python train.py --head_dim=64 --vocab_size=512 --positions="rope" --parallel_block=false --init_mimetic=0.7 --lr_head=0.00782 --final_lr_fraction=0.0 --train_tokens=361900000
MLP neurons of a small language model. Each row is named by its layer, matrix (gate and up: input weights; down: output weights) and neuron, and shows model dimensions 64-255. Each number is 500 + 25 x the weight over its row's rms, rounded and kept within 0 to 999. Numbers have three digits each. A neuron's up and down rows have the sign that makes its largest values positive.
After each neuron's rows, "fires before" lists the tokens most often just after its 100 highest values on Wikipedia text that the model never trained on. A number after a token or word is its count.

L8.gate289:486454523498516473506492508512517474520496519477481467482505501478499491529557488526491518488528469524515428485449495500466514504484482529471489549502485486499432516486517504499491490483485518492507483475485483459463557492508464505467512522477499440513493499531530502497550474475522526489485497472509457490519522460520504543453499475484499463477457510487500506503547500475463490498517477520564498501477475517515482505528492540490512490499456459504524499484508471493477492538461507473534526528507484507461487491490520502543498488502511478465497497512472521484522477468552492455
L8.up289:531490531505526478557514525455504456509493510520516490491482492502481507535541463535481437477514507503486505524495493564486492550508509487522528507505507479465481511494499478489518498532508483490474507538484479498455470529491535473496444463488499478498509504518491503500482527524510466497525526500461514537465514459525485533531501473502497513503544473475509471504530528488502503509495532522482563494494440460491531495475536490463499526476509496492502487533517462468502444507487519479517537480545491458472496416483507508530522527478480462495489525514520528470508465495558475534
L8.down289:543496481506490520510525495483511504517488477502572490470509458507515550524509454506484482541510525515537527473498511508493499523479481489517483517522539548513512504503466479544527478543490485462490465468508485508478472541512500493498475515471519486491489499555529499530498509495456511519516496493506475483504499502475526506481525508474499426505443488504534526487494519471486454484512508584534548503517524490442473539456463497467425514543524491470550555522501522468500501486484476540468492480546510512501498496503513554510495475474502484548519500499539533514514503510511525485
fires before: "g" 65, "ge" 7, "\n" 5, "ad" 4

L2.gate337:522500503508505488511503549518518475472490518522481500488496523519519514527504461521537471540497459546543513480508509508504460535495510533496483505485457493482472545520476510468484482531506447550537532491495496469547485476519527488517506524464490546492517516510470491506539529488464515480512483507520543523494487487472491466499485524480516484509517497489498495480549548548499457534472505530499483479525460513496497485506506565524496480470531473513479514482479464491510517510498513517500485497506512505530452498489496530525529476519506493467486488517501495454462491494514494528
L2.up337:491522553485529529530515465504484508480458530525495493535501523484523532505519455489522478520523481519478535468487513516486518469488456513513495516502497484502543470486479511489524513499487481507525537510544509485497472505474517475480458507501512500515499526554482478490492512509471459550536500530471492497479482494510517514486488533462541501514495492515529464460486532525532496508531487505517540503488454497535535501495499490527491483473461554517488516523517502504485516521539510529460482491515551471520551476466499477481505481431522478500520489495540498487496493451534539495
L2.down337:522537487500468475460482477535503476493505496523512529490510463474537457507437466470529521471471556469503504489479501497475504486513467460471493492509544525496510474471511479528508482518470519510505481489520462500473471506469475513483505497509485494483466448471510505433497538533497521489523502511433504486519524514476496529561503512553483493529476476481513503489468449496484564507471498480526508487492516531503496450518490528476514520490480504516503497539493558523512500504485483510505500478534476506521495515484522533519494442515524503512498524489517509485509464486473476459
fires before: "t" 16, "as" 13, "ay" 8, "er" 7, "m" 7

L8.gate633:495450477513551477512509549468519494517510547506468472464524496471521475548495461520506494504537473520475524503475532514454546543503497450493516461504509505479506536499524493512506495481465495533511493503501568511461497547512482474506513543487515517472527496516496472533482539515466544490486503510528498516518546526505495484541499481499510468527542504523479449530499526491529458502533477529434482509513521499496515523466535515513493468493522499472534463491549516474510510463468542532515512480522502494479499482481506530493458487487478473453509484531551512506460481542490475503
L8.up633:464517504478512505474531493537532486497501513476502480504508506538485543545545464493491469473502487488485505513522504486492530553473476551485512467504522480476493437501552496547532521481497525492471470492446463457488499485505530464455518511510511499517520508519480453515497496499476504535494505558509482542488512511524495534468487487504461507533492486554486465505507500485509469535518501465501531516530469513459524470502517502508529508462488493522511504491554536495520490476525552507489488468517517527490524509496526543476490497479502466522576508473491513484514517477526472496
L8.down633:524458492514554505466455437498465537504468477537517466457505490504513490509505474532510482501515504461518492497495544482477508417486486511455525529499495506528503484509499501508492495510454534485500472502535472487496556489505476532516519517505552500508515491494524491490506510516470490493491523491494507520489546504511511491544539513517519510508490525460518521479503475506468470504491491522496487458538502504537427485489539571491425498502519505467533513453473450497489489515488503477491487528488515504479468491495479490512509501500515496532473497528486507456526524492470547525
fires before: "m" 14, "c" 13, "t" 11, "g" 7, " a" 5, "ce" 4

L2.gate382:488484542495506513482467497504476492514500479491505489514495512516517531507503440477501530514516516489501505512533523493491469497522518500501531500532481518485488534501490482479474493505493526531510469501563506557482481543504539424461464530498474492515491500453504525533499523552488521505476498453432477512509546503524526548498466494470504479560460517494486490494507457519509498486485478473526531506490498463473493538437499476495531475522498458454531452484533506498503509492516499541488532525520471490526451508485514514499502479487510512516474485520540470511505516480553522517
L2.up382:483503517505555475478523491506516508536534469479478528480472479491490502497497496496518467504509485492481498480459472478506504523491467495534519458472441479461444490515504491536490477484447510505488513484528527499509483491521490497500507569476528496449483516519546506496536477530528500509468504543519474522551468503534529493530456486517521495474517489479472526532522536484524484497568481462535529435469496523497462509507469479495522547527531531470518545450466506515502484508500507501517500476477494444496474467456515496464526545494535501495516513490479487498493471504459493471
L2.down382:462518518438497514480470488487515474482506487546487497511537511473495521491537488502532517465493484447475481485454514512549540531515480484462501508502521509519508510516480480503449477466514480529518491516523516501499516531506487446535526488455501494471522500508551457469490533528531520517515491494465527527461474504511539497495483506507516505459486545471518475465442492478462529524492496458490529537507506488482486531492504456504519539511465496497538467452513494520482464525516455511503506526546493502512512478512474507524509467508474511548499549508490511539498464479535494497
fires before: "n" 42, "in" 19, "he" 7, "en" 4

L7.gate335:507527542501499556523494467479487487503543543497501456460506530498494498526458519520509497479471493497490499521492492505478481515473481525511470479519496511496464495485538495505457546481509481514515496498497465507521517501489474459486541542456514499472487476510506508554500478510502570537462504485497466507490517494513471514541543498491482501512493496484455519501496468473556491483526483502474478497463453508486481509495526461514504506502529490514504469453517533527537483427511485484517480482490495461531476518491522497501502474491503508499497493495499486489544509408501485479
L7.up335:492497512520544458501481505539507522562536447468489448524502504489519533527494521500478483529476518473501509526548515494534492478494481501557473470445514457501555498485504492497488505473548483548501514485511472495485527473481513534478495537492518468469514472460506483498500519472457487496503496509485486494485474490532486516491507506526515490514547505539502502495501487494500502535494489481487497468475436488496437484483540520504499496475508531500492474537470521514490514481545519517544528485486470472500487516486437517484507481522471526481538482498470472498505461478554531492
L7.down335:487477457501485518537485496493467498479523501508493477483517532500518515508505484482517548502484478535524470512487477554446531465488521519476517502521523496497468530527532498474526554523504530542488473515506508515503553545509484508468492467513485535483506527462500523475511547509537460497467491481496506517517517489515502476510540491447518497531477450494527526474485471501441487507501500460468499477482518491454471530511508537496473455527516506482490497453473498511503483514496457514501522550509506508492519495474471497485496436492538454525477445537498486517531488526464523469
fires before: "s" 26, "k" 17, "c" 12, "ce" 10, "i" 7, "ial" 5

L7.gate598:478509483507476482501501520484508538477523553444476511519504528477509456490556485569493508471538504531514492494516523465521507492463494478521510521506491529491508453490483517508495482489493499480487542483465470460514481471459507512510508522491563468471554517508527476531516506474512545472482547508465514543480466480529512542528516542481506519552540485510503483545501502529520492508492539551481486491517489449485515470517503487537518477464495506550528486548536490507486478527490516455477496500510521515527460547473514490495446475526507497523482516470484500516479470489473494462
L7.up598:497491521526411503514451506507543488486513502540490507507521500469498525514473475474518499538459512503514527493508510516529534509509437521497494559473512492491510509525508487471486505501505435489533486460556486482499511506514455510492460501503510508477516501489506482521511545478482499496479498493505498533511509475493522469526516493512483477472535469427507519517489492530492523482504458502514513502541471477558494501471493495493455486473530496485472479492522512512449491472506505491533476484528527519527475485489465455540478521469518451496494489543541519509517497499509561480
L7.down598:521519520518463545497543485488514521479464519481497503490504475534466555472516490503477456495514506488482525485454522514503494493522556469498486452483511460495477512488525514527526521490515516465514491486488526472453505481556497508461473489535534483491473473471496475519476501543479508480494541514478479522530481524529468486511487505482529502504483492510530482487515451434496463523481521520489501494495508450519506470510514453511464490495562498489539556533511466519468506492507501488476490510507482503509508537458531554509530463516478489525462495499482474511463527511510518515
fires before: "t" 37, "i" 8, "p" 7, "s" 6, "f" 4, "em" 4

L6.gate14:499489507473558501495464514496444499457502482499535487490472494472522487463480479513528530529504449493514496471473484492506481479524499531491476506488461530509477488507536441529540484525506473488471497489487481477558486489511504504511494514473530496544512490504481481431527450488520521513502498492526512495510476508481486538517485525524471521546529463531510503523511467492483485469505555485488503529534511543452462481495500509548508487542515465512497535487512517560559519534487481477459486515491481481512479464525455535488538474491504513513482483498496503540502519520515522497
L6.up14:476510475519470487494471525503519540456553501505507489579476531475473504516489513484519473523495532506510511516506491448526466535493530511537441487514480494515512516520515469508503519510475484524497501508496522512486508487481537530517512522466545463509486528452489498482455483467462489477517475470438507508475523482543477520508481511498504507525516470510449504523465508505501498472503447495493488504487508457506498539503511511484511478508474539494521506470503504466560550444470463533501486468544527496524473464515515508484529492443514486493496509513485483466473475468498488487
L6.down14:525489516537519512511469475495497480510504461528503511521471509464495461489477484507505461497498497490485512506499486524476529455501545522487497497485533519497503489488524491524537495485478515472485525474482517497524500513512550521488493485500479504490526436481525514514492504506496537499525494522469523505550495504503523495501486516519475527497476445520450509519506461538504488511505500475532479468551477532498510514472453569531485446473527526543500476542497524493538512497449517449505452521511504486544470514469498507477509469461529501474502481494501476499530486510405530546
fires before: "==" 20, "The" 11, "A" 10, "I" 6, "B" 6

L8.gate266:494509538459468467521498540483507525549466490490485486478542497474524554559497514528517532500491483502498488476510528525491534474451460509506475469503553499522507522492518470500517547484511478483515503467525461583519460498499505453484512536514544483520503505504503475505495515498531549541498515486492493544481554483495499500529474522512507520479546485481480500505500491471495446496512521485478518483544499515524499496534479530497536420486525529511544505499493492509508523469516523499489524506508485481518490499506530527488502478481501502510486535484461509481541528529492475482
L8.up266:455520464499505477474502526523544493485497492511491474518508511536470532513482504530508471495462524450495499513483508480515506453478495519496494461507477475483500477541494475471506535466509481498532511442485464552472515499492539481495521480515516508503519541489523472514470515493477494441479517453470479502497472535495473526472496492512491495507500511535527490470494470471510510461514526530474522526558483472499464517542551509499474489521525540498482486485508481497467499481501495498490475434552499510477539500455504489514505534475470505496507506487487495473515521475455510475
L8.down266:455513459498506480507446471526479502509484501558494479488507461532498510517467493503457510521525507490518516561477542468455515496449537497478518502501519497462477507481484490536465494484504541511489516531535492477510462509526507522513496476470475486529498428467514478468469489509515475520494506493479497509510503496515513451601454507507491496489491498499497512502507503500512463519488453471480478519516522521506521505546508541569471518504497512480519447483523503499493482526481481529510530471533486505470493519511502492522471503500495480511462447468498466532490511515501498502
fires before: "t" 42, "ce" 21, "c" 13, "0" 5

L6.gate342:482482510461525498519479492509511475499468502493495479465519517525506487493498464460523498496476485494488507507481503547519534520541535545514495471475517547484510459478523471449458541513493488529490470499511533486482513556496506505479516570463466471534515504509495501488483505582486508487493500465529497506516498480522539487508434495475483502498529496461481510543473489473502500509478469477488463505493484488500504507506450491496498476548533533438508532510510479464498546519503521522505519464485541496484488509505494545486465503476545543503487508509517515503540465487504479508
L6.up342:479475493465519523562524493575538500487504515509483513474556466507495501492517520466541521483489488551541504487473493532505517496498517537482519516479492559510512506496524482462494527489462465500493523507535480487528470486525575471552506540490500499509480519518523523485552485520511485499516498456498467505523497483536515497497491482521509502490487505496542522523499488498508479521523540461501550474475539505485482498550519491454487463496481496487477480480485493515515523475504520478493485484507499523445494515520522527487498476500501518464508508481518538532517517510499502527
L6.down342:505521460464526489481508456476486509521469532508489505495473451454497468521519515505525536449492503487473518511474455487502514523499542538478531477506475487486523523521460510497531468521506525468484507478518555475524535478533512538529546502496455514485500509525507513470499461503534518525487497470486494459519485522449518442483469513498522467500532521482534518520475525505461535565484490469498509505483505525517459562497485529511515477558492447510526511458487515509493458487502504512523515518466505499521517448511468495458475481494518484509481530472515516520525487507460528493
fires before: "her" 61, "in" 9, "he" 8

L8.gate591:517499489476500469517485514472479520488511462462461481526541530519479472502492503528498516463472530524472489473505496497509521480488507482515496524460481487515482497520499475460482500487464542504497485498534503513527537479501475527550478501509513478484502502478520455498503466439468462545471529482430550534444487545529528500533516489533494482450483478488497524499537497477502482458506508467476504472556508560497501503533458473501497494466475489513490550517507471498520476530445494497516479537465507523474524497481473487511491514488514510471522515545510479521487536484494544501
L8.up591:526487515458476440468507437464497515522473514503509487511496494478506472526499514513533522499516462509463448544515531522480465493486513547493497483462485470481510484548501512540518486500492517464540476470507476515511527472507506498517521528501521557516508507447460485520458516512479491519465507494508534544452529481544521514497502453487492520525573518513502486505524485489532430488522510502466485474487496504499511485516486482462531460483496477466453487528493520503509483559496535456496513477529498522501467500512453432480499507458503514496497535509479458495481475513515490498
L8.down591:476480513486496485524445530458456517493487488489497502462521489459464511479519492447491503485493539491494503559463460520529520535513518503507479465496508511505500527536532490503506544462495483522495475515506493537472516533457489472524536499567479553466482505500476508503466498488525526500495502500523516493505522452516501474469511520511502494456533510479538487480486522485487500492467461557534511474498477460500496503461513490484484516484507506496504537478528488515514567474528494468532526512544483532456507504471487513486529505502505464547490502488486517521460493499544517474
fires before: "t" 26, "in" 10, "ot" 6, "p" 6, "k" 4, "m" 4

L2.gate394:484478475498512452510480462521542502491480548502502508489469530551517495498495498535462531522522509551497515488475513484519507472507479467510507500499503505471530494495505551504482535467481476503476489508505486470523507505489504500512477512509470486520476512471497446457501508526509497512470473543529493506466478479488499535510469507494496505479516490502492524509472536487508481491479535542494462507475537557457478488533486464543520516441513503542506476521481532512493463464571482490413510504472525490506484535498468512523513516499472487523511519476502494508527531491473548479
L2.up394:508499451531488481478536510466545501496488477509553498525512508449489476485487510518497493479490476514483481516483488458521503492488467535506535489491467471521513521495515519494531494487466516517520513453517513467501479507507527508480505537479521507486505494522497512506468537506459437473489511525485485570482487524473488520509499567512484446508476529516494473545490496514484528530508513476462513453505519469504491553551457496497504481483529464476441486455514484488507454538479487525519450460526482486486479492473492510498511480489527518503541433517517513477538504508554488507
L2.down394:478551556488445486533483490474484489504492513511463507497534485523534510438515457541480487519525499509497485552470497507472523513511516497496546497492530496528492491536510491517514528492463519506511497504507495494481482488484455519484481471539521499478557537522465515448489520531474540463513487468471470493532505489499483498521436521521511529460525483437509526497517507489492471519520509516547503463461470479537512515512522510474505508504494477495479499470545510530485521494491515494505520503566476512492476490459563530494518499471509461453491511469507510510484496502525497540
fires before: "e" 38, "i" 8, "a" 7, "s" 5, "g" 4

L6.gate420:513537531496542492502472502515462515500494494547464497547485510492457508520516512515492503543473525454473498521541503497493471519493486514513489490488498483511478497521555505507502462549495525532496485528513512558521453525528460520498481452527504520503513465492521494533504505501541540474502494531491448538474487546551465483505506508488494499532525504533486530483518475477515462516537485519516503512509509518503505543508487480490501464474527491550530513516508465475506524549534536529487539499494485517459549485510505467488531435504496488514533482528460506481516481539526475491
L6.up420:504515516528494500493507513483524462540472494462508538531549497516518471495463523470472500555527506477535500478508526495512550480501536487483468516538493479482486474482499551498518497481491447525497495464492488507518463473467472501516464506463526537535573486533481506520471485536454476538456505533482504528530504545477540497524545503506512532484532492522493514525502503495487486493516477531490481511467476531493523475495512521515504476470506459494478497505461492512536507499531505477533473483511530465506505489562491474511504507452475531486525511496508526514460511521502522471
L6.down420:530492446509530484520454568480495484487549505519523484480511488453489517515496520523523502506492543514477510502513479530482519527543511528523498509495509502499515512500539477457536476547538531506507541552456486496468469517501491521532521497506506495517521490479534502554533486443528491490486487483500483536513485514502517484540490528553528521485502474554533514448522497494492461532497527469508473537514512507490493518484508539509494520535502524480519495487489491450514526520538481511493513477515519484516477458453472543493518484476495510469460494522454484503504484482506523489
fires before: "ec" 17, "e" 16, "y" 8, "an" 5, "u" 4, "il" 4

L6.gate450:460492519448491476468471507499534513482505463512514497490501514527480455502492520508516511484490480489483510502514521499461542514511552501498512517492473510499501507534515508504527465497483468508510489470528498468471493478502524483515493501520485510553524454563506493507475556483517493464547511531508509530476510491491467508514496476481543531499497473535505498454482475452508495491502517511499475476525560463527469499525494470491444480516479468518502504467500488512541484511507528495465486513534513532530513505524479494476519502498472484501461483522474502562501486490504494447
L6.up450:494499547505467457502482478533495521522478497523535506516507442499483511519544490504552513479478500455509510548495515529481497512515470530528464520509461513445447483517512489473523461462517511528513466510509488521466453518499494465517520488514460507504504511482547457526523480535469490454528518504436487471503465537512500481478502490516496472484529481504524468488532483510507478476554496472521546489521518479528512503474464496525513505480538473507487510553542502483526496480497513457534511468532501522487502507533490500488525501471533534488485476537542533526487490505523503468
L6.down450:536502476520473448482489506505479492500530486472502489480525517489520538526483504562523511486485477482443553471448498454521536499492533524523555509482495495538522516480511488538560523494517538539509496485516508498513482504513519548523525481486512480494516521494497516502472531467490507506545474508440503504520462512523458488480492516473547513514490481458505514516500524436487486452519549535477492490510493512479502467520527513510490491468509536494499496542518504516538522524532514533528474549491517485460484517538496494525511504490498439496479497507491496505545510485498533479
fires before: "n" 24, "ce" 22, "i" 13, "t" 8, "c" 5, "y" 4

L2.gate597:449486502483514510510496529515534518491467513516480486463507511502521477526525501508550530497493490505492516477508492477472526500496494460548510470495514482526477511548480529489510500531472509473541501511443475506501481510555528547514491537543445457496501482508522547505467486526525482492507514516506531509503518502500523509507480468463471512547493510494491550462470509514544507464502554508517528535481526501511503558512476530466493505467462516526547517508479536480502510511501507509470446506467516467506494508491519482443490462514495459458482508495543525489481477521483516520
L2.up597:529494489450502525528491505521496489498477499498502503490494483513435556499491533507535500515509490467473485529446477520502523508473435485520475516459532541495524476562483554487497557492470518504545507522473490517562487440529529487522473498476508490453511532475462520545500486463544490512523508514518509529471516535517521483501500510526524499539506516517564506522528479504483469492509501494517516560500476518539477482471509482508456462510504508494567546516517511486494539500476466494506507506480533556494499494480499494506496517520502484521523508454490479484487521498478531499
L2.down597:511439543510498503514522504510535479471509480500469492492485472509481481475536504505432481493473519513550538464495469453458497528531485514505520496508476533521502503496520469547514511497472463510475491519514453536494491499521495530471530542497459486526489480502503505532548502495485507510512462497497532532517492489505477488517512482490536489479529528444462496491490464455507471491529544465520517536490542520544491512480522492540503510471502470538529455546523504483496498505496562512528504447535475488516473456486512489472495490469483480503465494460515500497519453527512489482
fires before: "|" 44, "s" 9, "-" 6, "The" 5, "A" 5

L2.gate393:465499504498545425505501540506494435528514547486482507502502523470510506525499521479480511515477486502539484481466482491479487471504533508526512491528446475501540482522556481479464520542490492500481506527479540491548516550512502513481478541523498475520477489455495530506485465456486518483508507498473463520499497473503496489503506495474508539578478502511504533484487492527486485500496549482509498478455496490463442509485519488503491486509496540460499493479526522523559534530459498501467477550459538533503509500493492507516508497495525524546495469444547530499518454458495514514
L2.up393:488502499466465477525508527463445508502539502460561498526507480484532500523516522506521515551492490481504518502526490499507529520497530495532466491544494465501501490509470536511476538535475502501501480506497482519476509490535509594507526500499486497495484493477458472516483496478450506495518522518511478553519480543526474512493503536486507510507522558488504523504492516513506567543446480450512545514509479490471502445476516478510498491521526529483515524537524510492514536450500511520508467477489502496482531483503521468480501508474490466547467514500483457487513519486456499498
L2.down393:524517477498508506516504534522522530502477489494522545508507538495509508510509517512515467495487481536538533523496434523528494488517535500523483475486494493541495494512510499474540514500431517512492536482488535504511505483497532497509492477523499455509486439482532509492498519526509545435519474510510465540531490499503491492533479499545485508499512487529486513521469487492469492485518492520537472504502503565487544460464535532487452500509538523517534498529465531508495517468489521485479468513486470479480498482525480544478503490510542508490517485505454489500505510500486536494
fires before: "-" 21, "==" 18, "A" 8, "|" 7, "I" 7, "F" 6

L2.gate674:461525493514479472458475522481516495504473524493514500557493483474484495489520447473505464483488516513471497486483529492502493456523544562506490484521522490503485505474522526500470496479507474504481492478478529508512500569511496535527491510422486478457454512488482484495489532531524513504515530568512448473474504512452514512514539463485473476479478517453498485538503526473547474536521514525491479494487434493550528488463473526502480475484476512527497489489518485459515540492503548498546481496500515467522485510513497520511497499498516495541506493505482493455495494510513512473
L2.up674:479516497453501483491474518502500486507499543476472504494504516550503467501526462496476510501519508483509486480500495533547508513459496537518522530461512516496515504538502464523569503508474479509516493531502490508505475573513500503459492513497484510498518505510498493483523495481486465514543490475529527507516515501459479517519497476509460545521536481553476498491491480556477520490522497504559462518507501484519504505524487461514444473517545547515500471508532492499514497501480453466507487472521481532449509499451494481504525470483525483489489571536529511443546525503513509541
L2.down674:488519508525470512513479507501470515531533502475555487481503517477536508487496503450477467487473444523516514482484477531560539497506493516493515506454526448488492535467514502481498473472506487524517531480478523537492534519485503486464446501522522499487528508458473506521507542485459510487488477493505466471495478517457517447503503489496491498539484476497457471512490482455499508504508493496447492515522502545516470502512486520459505523511489469523514539482540492455489505492505518493502465511479498491520561493479536508470498538467478474474510436493471491487477498503544544483
fires before: "ch" 27, "g" 10, "th" 9, "nd" 8, "z" 6, "ew" 5

L2.gate565:484457440510484549540468476505532519504508476530516510490545530475472490477498485521486527499512514504511514508529488490471481502446547482503491553494483490504483496477515524490486508488493484527490479480487496461505492494511485490508520514513505491514461533453460508546504478505538516504534482491459493537453498531489552450489524456493488534541512515506451471454477503517526535494469540517535499486521533499428499497538474473502524480526508505531473494469478476488491530493470506487537489481509534506470505461535511473455548483517509491520486494532549494470493503508490551525
L2.up565:487528484475507482462486527511517576457502497504494478488529522428505476494498499558470512506458490492474504521525516520472509497500507505487498512527498511534474487529526464505552526498501494539492512502503487453512483499503501453522532496554502511463492517520527496512499502503511539491500535480510481482470464481529481508527484512473517514500516507498489488492470506489504489514550461493477513527497469536507496483503516481496513479500479471448500476487467510544484533518529515509489513514496466542485512518512475502515551465462532559474528495441476512502452540516497487475
L2.down565:522480492488530484504463498514431530523493482514525505546520464498497515512473503480497488541500501486501509553493499519543484484480527536505493462481484504484448477540501477557482498549547531509488517494524466522494518534487509493479487499552526514528463474505447518514442520505513472541506469458471507503525513503514492486497493495511453454451497462436480507512458501506490468442473467481472513487472505494483540463479483521497510497477537504498493548510519453494525503510522462491472502486465533480465492498469482539531454459468499502487515484518485473494508482513488506528
fires before: "k" 15, "l" 15, "a" 8, "m" 7, "ish" 5

L8.gate174:513449494486457475523496485452472526501518448514486499528525480496508531484459525476512472526494525442527464478525546530517519518475443496506479537506495485489489490517495511505463554490493476498534491497506462504498491506498508489477436480501478509494512481544496493468486510494479513550477545459500500523519485488531469532539511500507503515496550455468496528468520506476517456487522546510513532456487477498496533488508485480472498471478516523539493436494578474498500502506491477481473477519515479477458499495528495492506492485517499571507544535472463512521533477485500505504
L8.up174:415510540506490491530479533570490509500478482481495477538477454509495524495478473474518515442464484527498520556526502520531445510502503486485482492512519474493481530500490478480522490536439504522465498462525503455509474535538458504535510503484518511547489523498485509513494494510481473483508493500526455518493509487497496504482521504469491494533503497453504505449489486530519496517513474528492498473465519506556489467515471539517447477522488511485511467535504489459511520508476521491493455488553534460520491537494473482522500485500509495520490490544491563463519518519523491508
L8.down174:459502526507508483529478501527452444498477487509520530507499512468473488521438512490515479551449515493460549496524512523490442537461489459457542537503517485521495495524530480508476501528478501536534510455475557500492513517528522538568495498494498531488464534547521496537532516510504531492515513515518511485495515496498504491510540485478488512518515484484525487456467488466478491495455534506490507548504499520472515465530516472559528491516490532484507483476503495511506512465518509542490482547537496501516501489463515482522490475505454510526449508499524492503464493539472540506
fires before: "n" 24, "r" 13, "ct" 13, "t" 7, "ff" 5, "f" 5

L7.gate340:494490533458526517508494515485570524508501461541487533499503505544434515517505474490567481507522500544485484524529453481478499481500517482501500495511457515518472485486538489502506452537477467537507500474520514517540469516453455460496469519494504511484515503461511481504485466486523473482476478499479492481509527489486477500547525513533500488529508466524522508487500515495503494487451520515519514515523509470535484482496502465482512476495443495541507485509509471494494525469486510491486508458516501517482506464476535521452523480526504455480543527496512499498462456486476558479
L7.up340:488482455489578529498501522532468483544479493508482504474534518497584526489494502526499487496500553462548510490506497483500522523502524525474499485504495496475485519513487540505536533539465497469505525537495511531538482443465474447455462499451486481492486476492502494464499502499506515518529500457520505510518476536485508490504494508487519500518494509528489538513504490480519474490501552526507512481478536491436506470510468458494521538482466486492466459481508542537542499498463492513518503509529502504475512472438516517461479457452522516521497500527521543502494489485510520520
L7.down340:472475476485497474431453513497480518539499505529459516473455529531500510498501460495518559497487480506473489474517491544504477478507472547535504500509524513464460484475514494532514470499479480450536474523501485472520510498520508515485519499530469509464519523486508526490526495493510504490440470480488513525524460485485506519508487524524504534521508487503476469503472493549516495535531464458534485495458506506503472480503487509512529521509507534506491503534482489485504540480538505484545491478539506493485512488501480497501491501527541492581489515579536484541479470473501526485
fires before: "e" 28, "y" 14, "id" 8, "ort" 7, "it" 5, "qu" 5

L6.gate555:498500524462490505528497534469494514512482519500513443476469549509446467493524504494508515475494510516505490484435505462527531520476474486490474531458523503490470520478528517500504522508485507527505531487465461507555523508475465482518471483489474511541494430528489494513469531520518523515462494504475500485504472475556511471476515497536444443511499527491451451494487469498556522498552536524515494524490492447477521473482525493522527460488534501495515490514511469502492520549499538511487469501493464469494473531505482517542474482497519515472459522472507508509498502477498505504
L6.up555:496532507478509527528476543540459479554451508485497472495504539525545544467534512501501484523515519495457503499491495497530506529478473513446506527514541482503461481479472496508500509507492546512481500495563552527503484520473533521480475515473509511542546516473516499495518560484497504516541492495462514484552505471565516502512467490527451492515464544517472457522515495498467507494508515494519530536511507471521501487493501489531490465482526490488508518535519484489494507453511503502515510472529469477515440506515488510521481464515495484535466555503501488509497464486497485516
L6.down555:472521506518490527473521505494518495475494548500504481439477476477439509518478482491512501508495480509503523525494432483480519524507505544515530510478519520479495485482478509459504539547473525507520505479497439456491454481526532532507487466504519487518471482529470509509531474508474521505482511515471493540516457526495451501486519545517463496495505502477484534469465482480525483489483486514501507509515467501511479491549519491507488448460480524524449525484518481473531525557487543472472505509492502508513447493442498467499508500503488460528525498472491490478517493516473481486
fires before: "t" 46, "s" 6, " |" 5, "on" 5

L8.gate632:503521487498497489497487511482507545460525462507477501493475448541506462507458528503507516541480499443476487492499502492505504520497502465515504506554490467460516501529481492456526484481477508523508511467458491478467506480488484509508498488511526536507526533508463511501524520491490547489476483459506523525515497495541506510457483542485486487510514463490494470479481527489525528491517541514503463513529506467491494472550510473510526521472527542490479462492472467529502482491522497496459515517482438490481502487487489486476521537451528512484489531501496525467536462436495497526
L8.up632:458510489475508491497456528507484463510451491480524514509535527487459558487458531478503483546487514504531539479444475493491519502461513483515482499481456490481458514507504490507468538490510442482497445530554476457453482497496519546499513470536507479479478502488501491527490492478545529502485550472477506472495487522467492481469523461524484473510491522477548538496501490488532506487510519536501514522489513494511521457517482508485480482495492549499498459538497527511486541521495520508497465515545457485506473510469480500505481491473513467503529503447537512509507506517468528505
L8.down632:488448530502482444459509487464463509498500524504496496487510530480502547495519488472514488513488502493489504524518513490499493477499492513556510503520521467505495487457520489483534477480478524530481506500554468527434492513485514513489472471521504519494461442524493484462532497527474504513514480514493486474477501504487522497536543495489543513472531507510515521471528486453452491523487495489508495503501466466529522443525519508550493508518474480475482503483434498462498483566492506474490498520483463489493521482534488467535524518517521474536502507469497445518515469477550517508
fires before: "p" 21, "t" 17, "ut" 15, "ver" 13, "b" 10, "ld" 5

L8.gate240:535468529486514524458525524466506505536487497486504453506468507508485501492492487519510524489524495532485462423513442545469438480495473528506466472495493501474512508513549477528499493500474505507473508503483539519518491451488493515510496506515516508503455455500482470513477512488507505503495560475521509474513514489470495475505493507471470542497541520534479521476473477532499487551495516505496527548491464505529558495531548518452465505494542499513503518521489481473503487514499501443501484508508517495531523505465531533475503535547522474512516511500486520477494505513488497521
L8.up240:545531456515510542499518523451500483531526521506486502484502513507498463469504475527488508484527542540485516497477489549502506512518539540492408551520478517458502512484504465491511479499512510514491548472493502516475516503501476474521514485478503518495464443495517487504512491489519461514462500476508524512503491533475522450482478507507519539490510512532502506510492521498495500534518481497442514540480519471477511515505559506467450530453531511521467528479505520496494504519480461511485460483555526505541516478450527490485524521463526526476516534543529502461509532499480485532
L8.down240:479508552502482552529499522521472479534494464539513512509475500557489505492457443518500500542514492489540563504475529493473491508523461472501515519473500515498488492461513507530501520468452501492474498558507494500506520498493503539483509497460544526484465508495488528453546458501475484523475489534486492460501485499472502500506491502530488481513510513474494510547469488530510520463527478503489492470500536474506517531519509494496474502504518419487505476489508478504511520506447504506540526462536508485540497511510527498468523516529481490507481486460511517504503465491477483548
fires before: "h" 54, "in" 19, "e" 4, "y" 4